config.yaml
n_layer: 8
d_model: 576
n_head: 4
n_kv_head: 4
head_dim: 96
d_mlp: 2304
vocab_size: 18895
activation: "swiglu"
norm: "rmsnorm"
norm_place: "pre"
norm_eps: 1e-05
positions: "rope"
rope_base: 10000.0
rope_fraction: 1.0
qk_norm: false
attn_scale: 0.102
bias: "none"
tie_embeddings: false
parallel_block: false
init: "trunc"
init_std_qkv: 0.0197
init_std_o: 0.00602
init_std_up: 0.0197
init_std_down: 0.00246
optimizer: "muon_variant"
lr: 0.00635
beta1: 0.9
weight_decay: 0.061
lr_head: 0.00372
grad_clip: 1.0
warmup_steps: 200
schedule: "wsd"
decay_fraction: 0.839
decay_shape: "linear"
final_lr_fraction: 0.0
batch_tokens: [32768, 65536, 131072]
seq_len: 512
doc_mask: true
train_tokens: 576900000
steps: 7849
dataset: "wikipedia_en"
MLP neurons of a small language model. Each row is named by its layer, matrix (gate and up: input weights; down: output weights) and neuron, and shows model dimensions 176-271. Each number is 128 + 32 x the weight over its row's rms, rounded and kept within 0 to 255. A neuron's up and down rows have the sign that makes its largest values positive.
After each neuron's rows, "fires before" lists the tokens most often just after its 100 highest values on Wikipedia text that the model never trained on; "fires on" lists the tokens most often at its 100 highest values on Wikipedia text that the model never trained on.

L4.gate348 [102 126 186 159  80 102 140  80 101  94  86 152 157 129 125 118 125 120 134 113 120 165 129 147 169  89 123  82 114 187 107 128 131 207 118 119 177 172 134  65 141 162 139  63 160 114  57 147 161 100 106 106 103 138 127 136 142 130 162 105 154 118 124 110 160 110 116 135 174 116 117 181 148 172  44 101 128 122 111 133 130 111  55 184 136 148 152  86  73 158 170  94 139 180 146  96]
L4.up348 [123 149 157 127 125  95 136 106 139 151  75 123 126 131 171 128  89 115 113 134 148  99 122 144 152  95 149 117 162 130 164  78 114 122 108 119 101 125 124  59 174 171 138  94 116 142 108 113 107 164 124  87 125 119  94 140 117 122 126 129 155 131 182 156 125  96 119  97  95 137 146 122 152 153 116 148 113 147 186 134 152  42 141 104 189  98 131 100 125 158 211 141  93 151  83 149]
L4.down348 [115  89 145 126 155  96 142 134 143  98 137 157  91 105 142 178 121 120 121  92 138  61 149 143 136 161 129 144  83  98 100 134 128 129  99  83 133 127 125 169 147 118 144 206  72  99 100 170 184 120 110 127 133  88  89 109 128 146 110 115 122 135 131  98 200 148 136 138 128 131 136  98 148 137  90  79 175 111 114  50  91 225  78 170  86 137 152 121 158 115 111 145 139  80 106 119]
fires before: "\n"
fires on: "\n", " =", "==", "==="

L4.gate2158 [ 88 145 177 185 102 100 126 113 121 121 147 114 139 182 142  95  91 145  67 176 153 150 106  52 148 112  66 154 113  89 126  81 109 163 153 110 183 111 121 119 108  85 116 146  72 118 144  83 168 121 133  79  99 128 126 115 126 109  62  94 113 181  94 113  84 128 140 155 109 120  69  81 119  87 210  74 170 110 105 155 112 156 127  95 120 118 105  84  86 110 127 110 112  94 109  89]
L4.up2158 [ 91  78 156 105 102 163 141  92 152 130 167 140  94 112 162 139 166 148 112 125 136 131 126 121 129  64 148 156 102 150 110 150 128 117 170  81 155 148 158 151 163 115 161 128 120 138 175 171  90 151 135 180 132  96 146  60 175 103 115 169 179  72 141  94  81 155 137 142 136 127 118  87 171 131 143 102 133 137 160 189  79 130 129  88 206 175 122  90  78  54 140 119  88  97  80 161]
L4.down2158 [154 160 136 175 123 110 113 102  90 136 187 116 156  94 189 177 133 155 112 111 126 113 114  96 144  69 130 163  95 171  99  85 101 118 114 131 135 120  79 139  76 134 104 158 108 177 120  97 152 136 104 148 146 164 206 149  81 147 105 118 142 117  72 146 128 131 112 187  75 172 108 115  87 121 127 116 169  90  77 132 145 131 102 215  89  62 109 108 146 126 139 119 148 126 137 118]
fires before: " |", " Candidate", " @"
fires on: " |", " ", ";", " —"

L4.gate1168 [120 139 125 119 144 162 113 176  85 107  91 164 175 163 121 109 120 171  89 149 162 115 128 143 109 138 149 215 118 135 100 144 106  92 156 128 108 144 161 100  97 140  99 154 173  86 127 134 126  97 152 117 107 107 144 225  65 109 165  59 141 143  89  94 148 127 176 137 143 131 152 175  93  94  97 143 154 148 129 155 109 130 194 184 162 115 128 122 162 195 107 148 157 106 138 144]
L4.up1168 [153  63 154 137 157 115 135 164  62  73  20 117  89  97 111 122 123 149 115  81  79 127 150 141 170 127 182 109 115 114 132 160 154 138 165 126 104 111  98 134 127 101 138 145 129  75 167 104 159 121 159 147 197 124 113 125  53 150 143  56 169 115  82 133 156 145 115 116 164 136 128 148 120 125 124  99 135 123 134 155 101 107 182 137 100  90 106 146 142 154 122 163 130 134 120 125]
L4.down1168 [167 152  88 193 111 125 123  86 178 143 177 144 125 156 141 170 127 133 128 149 104 115 167 101 127 137 157 143 145 140 132 122  44 160 136 119 146 131 109 111 157 104 129  40 106  94  94  86 171 190 132 156  77  84 145  99 112 122 146 117 111 111  73  69 152  91 182 188 134  97 151 140 170  97 124 137 133 119 161 115  92 100 179 139 154 119  74 153 162 106 153  83 130 117 117 107]
fires before: "|", " |", "\n"
fires on: "\n", " |", " –"

L4.gate1470 [127 122 139 141 155 136 127 181  94 143 128 158  70 171 108 189  59 111 106 132 130 155 157 135  95 188 104 169 124 109 159  96 159 158 170 118 162 171 133 164 104 130 144 101 113  86 117 117 181 116 156 156 126 107 129 160 124 132 224 109  75 120 129 152 101 124 159  98 170 153 111 119 138 110 107 151 177 124  94 134 102 159 171  70  95 121  96  85  84 125 116 120 113 110 159  74]
L4.up1470 [201 104 125 164 102 130 136 188  83 112  69 124  77 138 109 142 108 121 119  41 124 202 135 115 144 140 105 147 111 114 175  88  72 156 126 138 161 121 192 164  90 135 139 140 114  64 189 148 149 116 159 159 130 179 160 105 127 148 155 102 178 144 100 161 131 103 172 184 163 116 136 181 108 146  63 122 149 173 114 122  89 174 130 130 123 105 104 138 111 123 114 102 143 121 165  88]
L4.down1470 [129 118 115 131 127  83 165 117  83 124 127 129 162  57 126 163 124 118  94  97 138 146 127 153 103 105 148 126 109 112  97 135 106  70 169 100 128 114 117 103 126 142 114  79 143  97  91  78  75 153 148 141  80 149 168  78 219 126 162 141 128 169  96 176 144  50 166 182 113  92 152 147 146  97 129 135 137 116 157 155 149 117 138 128 122 151 137 114 157 141 120  91 171 180 126 169]
fires before: " |", " 9", " "
fires on: " |", " ", " 9", " 12", " 0"

L4.gate905 [157 150 111 143 119 149 146 143 157  94 120 168  96 140 164 112  88 159 138 127 158 156 150 103 118 154  63 146  64 127  69 121 128 110 101 122 178 136  56  83 136 129 164 172  94 134 135 123 194 114 165 144 126 138 156  82 105 170 149  82 154  80 163 160  80 162  63 117 130 124 121 104  90 132 139 145 104 138 151 144 145 153 141 152  69 110 191 102  96 116 149 139 113 141  68  78]
L4.up905 [ 74 157 148 153  79 133 125  77  98 120  76 123 102 112 166 110 118 107 105  89 106  91 113  84 148 165 143 125 147 150 148 169 172 150 159 111  97 152 167 137 120 104 128 149 140 149 152 203 188 116 101  51 150 115 159 166 209 109 103 100 141 136  86 108 155  85 159 149  73  89 154 161 163  93 116 115 170  84 190  80 140 151  90  94  86 102 131 112 145 119 162 129 106 150 143 107]
L4.down905 [ 31 121  88 161 151 124 138 117  98 133 142  77  55 145 162 131  86 166 126 145  66 153 145  62 160 151  85 129 165 102 138  86 151 107 161  88 103 101  69 150 164 151 100 113 162 108 123 147  96 158 138 136 100 108 158 107 181 105 115 121 175 148 124 139 133 116 127 132  92 137  93 137  76 138 102  96  66 165 150 123 148 130 108 181 127 123 105  63 146  99 121 180  67 142 133  92]
fires before: " |", " 0", " 1", " 3", " 2"
fires on: " |", " 2", " 1"

L4.gate382 [149 152 142 118 127  87 145 124 110 158 119  75 168 145 162 151  88 145 165  52 130  46  81 114 161 118 132 103  59 117 119 154 103 171 199 145 118  77 143 147 123 117 152 125 131 135 122 123 147 200 162 161 124 117 147 106  89 163 107 167  90 164  87 107  90  87 148 134 140  83 173 167 116 123  65 131 150  91 154 133 143  89 210 138 191 169 113 126 176 151 113 158 151 144 156 144]
L4.up382 [112 103 100 212 149 113  56 116  78  75 118 176 115 140 166 116 114 146  69 106 127 131 155 134 158  95 153 188 153 174  85 166 109 107 115  91 119 116 145 111 123  94 150 174 106 118 132  63 137 139 150 130  56 144 144 148 141 131 126 180 135 173  90 105 128 157 147 126 125 100  97 115 133 136 122 129 140 103 117 137 197 158 163 130 161 170 143 173 132 154 150 104 115  67 117 102]
L4.down382 [147 125 119 149 126 133 140 128 135 162 161 154 141 186 103 104 127 107 151 114 131 152 114 138  83 180 124 136 122 113 107 181 139 103 131 135 144  68 120  89 163  67 103  57 133 160 143 167 141 141 125 103 130 100 205  85 102 160 107 139 100  97 147 133 122 137  91 121 138 201  82 128 107 155 108 126 106 152 138 158 119  81 102 137 108 146 196  95  22  75 109 106 110 153 175 126]
fires before: " |", "|", "\n", " ", " –", " precipitation"
fires on: " |", "\n", " –", " ", " Average"

L4.gate451 [171 139  85 113 122 152 129 158 118 153 126 139 109 139 137  82 101 143  88 113  90 181 119 140 156 168  42  93 105 116 128 110 136  63 103 144 133  88 112 111  98 141  44 137 117 125 149 106 132 140 148 133 189 117 135 105 141  90 117 179 118  70 130  93  85  94 129 153 121 163 137 165  89 107 103 109 120 158 139 136 131 134  82  72  76 147 122  91 101 136 130 111 154 175 106 162]
L4.up451 [171 155 122 154 130 169 121 137 161 175 116 127 148 131 152 109  83 168 131 164 126 183 120 164 170 126 159 110  78  88 162 175 172 108 129 188 155 135 174 182  91 182 111 106 112 111 105 164 115 127 149  80 130 116 103 133 142 115 109 100  95 132 108 190 117 117  54 106 144 172 113 118 109 128 142 109 126 157 168 123 132  26 124 138 111 141 112  55 130 161 114 138 138 140 107 111]
L4.down451 [ 98 108 168  82 157 111  98 155 157  85 255 113 188  86 122 142 135 115 120 114 121 160 194 137 171 117  80 140 130 131 170 124  84  78 161  97 136 108 130 158 157 123 142 116 179  94 167 113  90 132 183 138  79 144 121  70 120 126  72 162 143 133 105  84 106 102 107 184  99 147 161 128 174 131  83 141  60 136 146 101 143 118 109  86 121 134 113 141 116 145 108  94  67 141 149 165]
fires before: " |", " 0;", " 1", " 0"
fires on: " |", " 1", " 0;", " 4", " 2"

L4.gate23 [154  76 143 172 159 113 110 114 113 113  89 136 102 149 109 158  92 143  95  84 159 150 156 154 153 121 118 123 118 118 148 154 109  94 119 115  86  87 158 113 128 103 169  98 177 108 117 132 202 178 180 125 146 163 182 117 195 149  70 132 145  77  79 131 134 160 109 121 136 104 127 128 104 136 122  97 111  78 123 152 140  64 116 155 127 135 164 120 137 168 171 142 148 127 128  41]
L4.up23 [101 136 195 125 106 100  63 103 133 166  71 117  92 119 172  50 155 169  51 112 121 155 120  78 154 115 108 168 113 151 108 100 125 125 169 101 100 128 134 110 139 156 140 121 157 141 123 106 127 145 136 141 121 154 138  60 136 184 105 178 137 145  70 115 147 134 146 168 177  97 105 152  90 116  72 130 151 215 114 136 153  95 132 199 131 158 106 146 149 196  74 151 167 109  90 204]
L4.down23 [145 108  99 129 160 116 161  40 113 140 225 132 142 156 120 135 158 118  87  87 106 187 112 138 179  99 102 144 154 119 149 124 121  85 112 108 120  59 128 161 119 148 117  89 136  94 105 139 156 196 148 139 108 144 225 122 116 121  43 130  57 153 131 141 152 117 131 123 137  93 106 191 149  91 149 139 137  83 132 148 125 141  99 107 139 184 160 162  83 115 111 101 139 163 181  61]
fires before: " |", "\n", " "
fires on: " |", " –", " ", " 55"

L4.gate1679 [156 105 138 106 165 110 112 201 118 169 125 128 142 153 121 118 108 131 166 167 156 143 139 114 115 164 126 202 130 140 125 146 121 116 149 148 124 173  96 156 108 161 164 141 184 120 171 175 152 133 102 106 107 152 114 159 154  94 121 208  75 122 131 125 117 134 118 152 145 127 116 158 149  78 118 108 155 138 183 157 132 183 105 196  65 148  99  69 152 135 168 126 102  89 111 174]
L4.up1679 [151  93 177 109 142 138 136 144  90  87 129 157 132 151  80 120  91 155  95 150 191 176 161 109 185 142 126 128 125 114 113 101 177 125 145 109 146 137 125 137 147 148 141 119  27 147 140 126 107 139  96 155 143 100  90 139 157 135 184  82 132 114  92 171 171  91 120 129 187 155  99 157 115 194 130 188 142 134 136 130  79  59 114 112  98  97 167 161 134 131 200 160 154 137 104 154]
L4.down1679 [146 110  85 157 101 108 100 130 208  94 188 189 121  93 161  87 128 115 150 136 206 155 115 119  90 103 105 111 153 136 136 194 131 115  92 143 118 182  85 143 115 153 150 127 142  86 118  98 151 110  91 128  94  93 147 133  94 107 157 136  87 151 102  45 160 195 134 150 114  84 154 140 146 102  95  89 136  96 209 136 100 145 158  69 147 166 144 120 127 118  98 140 118  83 116 147]
fires before: "\n", " Q"
fires on: " ==", "==", "==History==", " |", "s===", ")"

L4.gate966 [ 82 143  98 130 139 159 115 147 150 143  54 125 140 110 164 141 142  72 142 191 145 129 158 172 127 138 135  98 131  92 158 154 125 158  92 106 157 149 116 158 104 143  99 114 110 144 114 141  89 104 114 102 100 129 174 121 125 123  98  90 121 100 185 199 101  60  92  66 138 126  65 104 122 124 159 118  87 126  94 186 145 132  68  17 117  79 151 116  73 122  72 160 110  98 111 167]
L4.up966 [ 93 127 155 104 114 109 120 109 192 132 111 126 145 126 171 114 150 129 129 188 127 129 150 130 116 104 129  99 156  82 137  99 136 142 141 110 145 162 147 164 111 129 122 125 130 145 105 172 146 114  85 101 131 135 182 180 164 117  88  78  62  46 142 158 125  93 141  51 114 152 121 107 175 127  62 120 122 172 112 177 106  83  73 103 161 108 132  96  84 100 126 157 133 112  84 116]
L4.down966 [ 80 161 130 144 162 109 136  87 122 130 214 133 133 152 118 125 136 141  60 151 108  81 177 118 125 106 115 139 101 113  83 103 148 172 125 126 165 131 172  76 138 152 132  43 139 138 114 152 108 124 132 151 100 112 150 132 106 153 148 141  88 131 100 128 158 137  91 125 138 106 107 161 137 107 119 113 127  93 122 126 169 102 125 180 130 175 112 118 114 144 177  94 123 168 126 103]
fires before: "|", " |", " 0;", "|---|---|", "\n", " —;"
fires on: "\n", " ", " 0;", " —;", " |"

L4.gate1945 [170  73 114 152 106  75  92 108 126 116  89 178  95 175 105 139 116 129  69  55 126 124 151 137 132 112  96 163  70 131  91 154 125 121 149 119 108  99 136 114 107 127 164 160 181 143  97  78 172 120 144 117 103  98 179  86 154 136  66 206  81 109 128 128 154 103 101 191  77 103 124 134 101 127 135 122 154 109  97 127  98 134 150 155 105 172 134 146 131 177 135 117  91 120 168  79]
L4.up1945 [ 84  82 148 154 136 172  57 100  95 110  80 121 107 107 121  85 166 112 106  70 111 140 140  66 177 150  77 149  75 104 129 127 127 121 142 125 106  82 159 144 146  78 115 105 170  97 161 139 115 192 121 151 117  95 141 120 144 204  91 129 141 136 136 105 159 109 190 181 143 155 125 160 157 146  88 124 109 131 157 167 143 138 112  90 121 115 180 103 146 165 133 158 171 106  93  53]
L4.down1945 [117 114 127 157 139 154 104  83 146 119 159 105 152 141 114  67 166 128  65  83  72  91 122 160 183 140  53 122 140 131 119 119 139 109  60 140 156  62 168 108 140 130 132 160 143  99 132 149 171 123 115  92 142 174 107 126 136 110 105 130  83 123 144 131 152 122  92 122 166 111 126 169 189 179  78 124  77 169 155  88 114 123  80 142 130 189 176 101 108 136 130 155  82 115 153  94]
fires before: " |", " –", " ", "|", ";", "\n"
fires on: " |", " –", " ", "\n"

L4.gate1740 [129 102 136 115 151 137 193 154 101 120  70 105 145  96 181 128 133 112 187  86 114 157  94 122 141  86 174 142  98 204  87 101 114 105 158  92 143  95 101 105 111 120 120  91 125  76 154 181 131 116 127 132 137 120 179  50 104 137 117 133  94 210 144 135  91  25 119 177 114 130  90 142 153  95  67 100  96 136 136 117 109 152 145 115 110 111 121 186 142 165  71 120 114 119 110 104]
L4.up1740 [122  94  65 137 196 161  94 103 112  72 121  97  75 150  44 114 113 154 142 100 168 130 110 120 106  52  68 128 145 146 124 187 118 126 126 103 144 150  87 131 146  97  96 134  85 108 130 117 140 170 147  91 131  87 121 153  79  97 117 143 144 139 102 146 128 167 174 153 106 115 161 104 105 119 163 104 192 101 105 111 130 150 133 133 114 136 124 104 123 119 106 153 114 126 139 153]
L4.down1740 [139  91  95 137 135 132 159 167 109 128   0 196 154 115  95 114 112 166  86 154 123 152 147 119 118 137 104 134 140 106 171 114 132 165 130 115 141 140 100 220 102 118 146 150 128 182 126 126 159 179 102  22 103 111 107 151 118  60  74 115 114 172  91 131 112 152 138  83 141 149 134  96 162 123 136  76 183  76 140 173 131  96  76 115 154 117 148 114  85  99 173 130 142 146 182 132]
fires before: " |", " ", " Democratic", "\n"
fires on: " |", " ", " d"

L4.gate2284 [163 104 168  99  88  88 129  89  82 121  84 144 129 141 161 115 117 122 131  85  54 155  89 138 175  94  81 146 104  91  98  92  96  64  72 104 163 157 159  90  67 108 155 130 144  57 159 103 150 166 120 180 170 130  98  99 101 115 111 134 118 120  92  65 138 131 153 127 101 105 111  99 132  81  69 124 111 113 156  93 175  96  97  94 147 161 122 139 147  83 131 111 174 117 104 149]
L4.up2284 [173 124 166  56 163 126 158 122 144 139 102 136  83 170 137 166 138 145 154 176 147  81 148 112 105  91 156 139 114  96 107 116 142 140 123 134 104 120 156 135 187  64 175 191  63 126 163 152 164  79 132 101 168  69 116 149  72  76 125 132 116 154 128 131 159 150 122 184 161 139 149 159 160 173 182 148  94  77  95 142 168 176 161 156  73  65 152 115 136 154 136  75 139  82 144  63]
L4.down2284 [133 105  66 131 126 159 141 127 112 105 114 177  99 124 134 158  44  70 133 147 119 150 185 103 116 106 114 119 148 105 134 124  97 146 152 110  63  94 109 173  95 174 116  74  96 160 139 151 115 165  83  93 110  91 128 154 123 136 146 164  83  66 131  72 101 137 143  80 101 151 200 114 128 105 137 119 166 195 131 161  92 106  75 102 124 182 120 113 156 113 149 179 104 167 132 110]
fires before: "\n", " |", "|"
fires on: "\n", "|", " |", ")"

L4.gate2297 [125 125  96 122 172 168 156 126  91 123 137 163 127  72 125 120 105 109 154 151  92 148 141 133 150 108 192 174 131 130 115 150 170 135 116 137  78 119 104 108 123 131 149 153 172 130  64 114 183  71 129 119 136 178 168 162 126 178 173 108  87 139  77 194 133 158 119 139 110  97 103 138 190 142 127  98 114 115 152 178 104 154 135 137  97 135 130 116 106 143 131 112 162 139  85  97]
L4.up2297 [124 155 139 107 135 110 124 153 129 140 143 111  99  94 122 110  95  97  73 151  97 117 133 104  81 117 110 144 122  64 114  91 179 140 104 142 109  76 185 111 125  84 134 163 113  92 144  94 124 163 101 122 121 137  85  97 117  43  77 163  97 123 121 158  84 141 138 112 189 206 153 123 135 176 151 137 114 140  86  80 116 139  56 149  84  76 120 159 164 146 120 157 108 133 104 158]
L4.down2297 [ 99 101 149  86  97 142 114 154 150 118 149 145 141 115 104 154 114 155 129 169 118 188 152 116  89  98 137 143 116 123 140 182 114  89 167 164  75 169 108 121  63 105  97 124 162  82 125 147 125  77 124  92 121 115 146 113 130 198  96 148 108 157  79 141 105 143 131  85 146  83 149 160 142 172 147 103 165 111 142 128 100 111 181 155 171 140 140 152 169 157 114 145  77 139  75  67]
fires before: "\n"
fires on: " |", "==", "===", " ==", "s==", " also=="

L4.gate58 [173  92 122 112 162  95 179 137 128  76 112 187 183 139 136 115 132 142 152 165  88 126 131 122 162  96 154  97 162 131  95 134 162 108 158 123  83 109 162 118 128 120 152 106  98  54 140 133  96 148 123 131 111 119  83  52 164 152 131 137 115 115 120 144 125 164 132 158 108 136 127 110 142 162 170  89  80 128 126 106 146 153  91 110 148 152 109 116 116 117 191 107  96 124 117 129]
L4.up58 [106 143 121  99  81 101  67  73 114 142 100  92 143  98 110  86 105 120 107 130 188 131 103 119 165 125  89 117 164 147  72   0  70 190 138 143 143  85  65 119 106 177 141 181 159  93 158  93 104  91  97 123 173 186 122 192 165 139 119 191 126 120 126 171 128 134 154 158  92 157 101 119 145  92 129 125 113 136 152 146  90  96  68 142 177 130 133 196 167 138 132 118 136 155 108  48]
L4.down58 [102 139 175 153 118 136 129  84 152 166  92  97 107 123 150  97 186 146 149  64  77  93 139 156  93 189 168 174  89 144 191 155 132 160  86 139 151 150 147 143 181 158 110  84  99 160 122 153 141 111 135 130 161 114 113 167 147 156 130 156 136 191 136 120  91  51 132  84 130 138  99 110  96 109  26 115 155  93 103 123 128 120 135 153 129  56 135 114 106 176  53 170 146 163 150 183]
fires before: " |", " (l", "\n"
fires on: " –", " Party", " votes", " election", " round"

L4.gate1347 [125 118 133 156 116 113 119 150  44 127  66 174 124 102 124 162 156 130 125  87 135 142 127 127 140 112 168 145 158 124 117 172 109  85 143 152  78 154 127 114  95 111 136 110 184  95 100 107 142 169 155 139  90 139 129 166  99 121 103 153 167 168  85  64 143 134 172 145 123 110 123 155 120 112 108 108 107  96 160 139 145  79 189  73 167 150 107 133 140 183 187 134  94 145 152 141]
L4.up1347 [105  75 122 135  89  63  93 123  60 128 145 140  94 130 162 155 178 106  95  93  69  95 143 124 122  93 145 172 141 158 131 144 115 189 154 104 123  98 134 139 142  81 137 173 133  97 119 144 195 111 194 158 135 115  99 163 113 106 122 132 173 171  72  90 152 159 150 113 136 128 166 174 144 150 105  86 168  57 112 172 138 163 221  87 110 108 120 139 111 127 117 135 152  95 138 142]
L4.down1347 [119 155  99 182 144 132 157  75 112 136 122  89 128 170  76 134 114 146 133 126 178 169 152 142 105  83 151 118 134 118 141 111 125 114 117 142 100 142 128 102 111 133 105  60 119 125 135 123  86 151  72 144  92 109 153  97 192 125  64 144  82  70 134 188  76 121 119 172 114 140 108 103 113 151 191 182 132 115 135 100 135 112  36 172 141 144 133 146 166 117 152 135 116 167 167  45]
fires before: " |", " –", "\n", "|", " "
fires on: " |", "\n", " –", " "

L4.gate365 [175 127 126 104 119 125 112 173 162 162 115 123 122 152 145 112 157 156 139  41 119 117 159 107 122 119  81 158 196  99 106 210 101  95 105 130 170 144 155  85  71  72 147 142 110 149  52  93 144 116 180 118 128 164 161 139 173 110 146 119  98 131 105 158  85 112 150 111 140 130 149 108 103 155 124 133 182 131 141 157 172  79 153 160 151 107 121  64 187 137 118 148 104 191 119 112]
L4.up365 [ 99 162 176 102  63 106 129 100 143 124 127 192 111 103 138 104  91 130  88  99 168  90  95  88  90 136 156 144 150 119 140 106 142 137  69 134 117 106 116  99 151 143 191 133 127 131 105 104 149 100 115 107 146 109 118 127 162 159 142  72  92 126 143 169  70 120 129 124 185 132 171 154 105 119  78 150 103 157 162 105 155 139  97 181 114 134  68 123 121 124 121 141 143 129 104  89]
L4.down365 [209 186  93 105 100 160 122 115 131 160 115 126 151 143 105 100 154 176 134 180  99 188  58 141  98  77 132  95 159 150 121 106 141 164  99 127 139  72 157 193 126 137 130 186  94 111  74  88 132 128 150 110 115 128  81 123  97 151 125 145 156 156  91 170 129  91 133  89 130 122 125 125 133 104 124 149 134 125 151 102 168 179 108 148 145 100 116 134 150 123 148  91 138 112 105  94]
fires before: "\n", "-", "|"
fires on: "\n", " |"

L4.gate1798 [189 141 147 133  74 121 127  87 112 169 156 146 142 151 142 122 105 144  76 100 209 140  96 128 143 170 117 109 108 117 142 114 147 149  80 177 135 127 130 145 177 115 119 143 128 150 132 171  99 115 147 127 130 102 166 103 146 135 106 150  97 106 127 223 113 126  94 102 138 119 143 158 121 148 115 164 151 167 124 109 123 132  64  96 138 132 137 106  73 121 145 127 147 190 123  97]
L4.up1798 [119 164  93  64 136 149 138 170 102 154 109 132  99 156 103 152 140 179 131  91 162 169  95 116 131 136  94 100 137 140 145 118 110 118  64  98  88 138 151 152  57  36 132 123 103 136 113 136 124 178  88 172 152 154 179 116 161 144 131 136  68 130 156 138  66 170 122  95 196 148  90  86 147  76 164 174 170 156 114  76 132 108 124 119 128 103 154 106  96 112 165 158 137 185 158  96]
L4.down1798 [ 95 121 104 142 109  86 135  94 117 120 159 127 198  50  97 155 168 124 129 121 140 113 122 153 128 135  81 175 156 132 121 154 114 167 163  88  60 124 160 111 159 132 172 114 166 116 159 110 182 165 181 117  91  60  90 119  88 112 145 124 145 188 117 103 164  90  89 108  88 128  92 124 126 157 197  92  98 124 129 137 150 152 144 118 139  67 172 169 168 116 119  86 139 118 128  98]
fires before: " |", " 0;", " 1", " 0", " 2"
fires on: " |", " 0;", " 0"

L4.gate2186 [150 135  85  79 183 128 159 142 152 159  94 121 119 134 161 127 180 109 174 156 120  81  79 112 136 141 136 135 148 137 145 140  93 103  77 208  56 113 115 171 110 148 187 129 148 162 109 142 124 128 107 127 131  84 123 141  68 138 163 118 146 192 172 174 154 158 130 151  66 134 175 111  93 137 168 159 140 130 124 159 144 143 122 157 166 120  55 120 169 164 162  98 120  97 142 127]
L4.up2186 [118 124 158 126 102 124  93 135 134 129 131 121 137 156  81 144 111 171  59 126  56 126 161 143  82 136 142 121 112 183 169 176  85  76 104 118 133  93 101 147 104 135 114 137 126 145 161  74 107 139 100 121  94  96 132 100 161 132 127 131 199 164 158 164 126 119  63 160 121  64 127 136 127 166 138 192 113  76 159 124 126 158 151 174 117 122 111  70 121 106 152 101 138 145 119 144]
L4.down2186 [116 101 117 115 111  93 208  77 116 157 151 131 115 110 125  88 151 110 147 109 180 112 131 138 133 140  97  78 148 127 118 170 139 130 178 150 156 149  80 109 115 130 152 143 138 154 143 126 159 153 187 118 102 157 152 123 145 142  91  67 168  91 148 125 181 120  98 124 114 117 166 109 160  89 129 168 152 129 135 129 169 130 154 158  73 152 139  79 114 165 145  67 146 104 107  87]
fires before: "\n"
fires on: "==", " ==", "a"

L4.gate1428 [144 115 151 118  79 133 128 197 137 182   0 165 144 129 121 119 150  95 111 118  81 168 126 164 145 230 140 181  92 154 130 160 161  80 120 122  69 141 120 108  96 152 156 143 170  81 129 189 120 186 162 159 165 154 154 100 158 142 165 124 155 137 111 170 139  68  98 127 179 117  73 109 113 115 154 137  97 145 112 132 187  68 159 110 118 112  92 131 137 125 172 146 121 160 116 161]
L4.up1428 [ 87 165 136 145 167  50 125 146 126  84 168 107 156 154 134 109 123 116  98 137 170 107 135 109 130 138 117 117 122 148 130 158 202 146 142 112 136  34 134 143 110 109  71 130 131 129 133 123  63 117 114  89 155 188  75 145 137 120 224 110  99 131  75 148 149 143  69 113 178  95 136  90  81 116 116 137 155 150  83 178 148 124 112 236 115 137  77  91 155 203 109 127  86 145 111 170]
L4.down1428 [157 114 184 119 147 144  96 142 138 127 212 129 143 118 147 137 121 128 109 129 132 137 172  64 139 116  88 120 140 131 112 147 153 158 170 164 104  87 176 155  87 145 149 205  56  94 134 146 165  82 160 101 119 127 109 109 110 122  92 143  97 122 114 132 120 212  86 141 171 130 149  96 131 150 140 153 105 124 169 169  62 138 136 212 137 172 105  85 162 115  71 148 154 148  81 141]
fires before: "\n", " |", " "
fires on: " |", " "

L4.gate1468 [ 97 166  98 131 120 161 143 149 231 143 116 103 128 145 113 142 135 173  92 126 117 173 160 105 121 153 141 134  95  78 154  88  94 113 170 114  80 131 102 121 111 143 118 184 117 182  81 145 120  35 171 182 115 151 116 142 151 127 129 102  94 183 119 150 150 140 149 134 118 139  73 114  97 146 197 138 178 127 141 127 136 124 140 154 104 125 155 145 131 122 126 150 106 138 109 110]
L4.up1468 [155  75 101  90 122 105 116 194 180  90 160 183 145 175  47 132 157  31 168 100 122  92  98 111 146 205 105 105 110 162 120 114  95  77 147 114 129 137 141  41 149 153 108 172  96 121 151 158 108 120  95  68 126 141 141 137 138 153 132 134 210 171 219 132 148 116  91 142  96 109 202 158 144 184 116 138 168 131 154 168 123  94  76 159  87 146 146  86 166 110 121  61 119 113 108 133]
L4.down1468 [121 151  89  98  79 122  58 147 186 129 176 169 160  88  95  79 154 163 155  83 106 131 153 142 150 125 113 101 146 131 110 146 121 179 129 144 138 165 103  79 111 146 108 100 201 100 100 104 149 170  82 134 122 130 175 134 133 158 151  94 146  85 185  88 134 110  84 182  80 142  90 113  97 114 168  59 136 172 168 142 154  83  95 119 137 136 113 127  75 110  91  57 121 131 153 128]
fires before: " |", " 0", " 4", " 2", " "
fires on: " |", " —"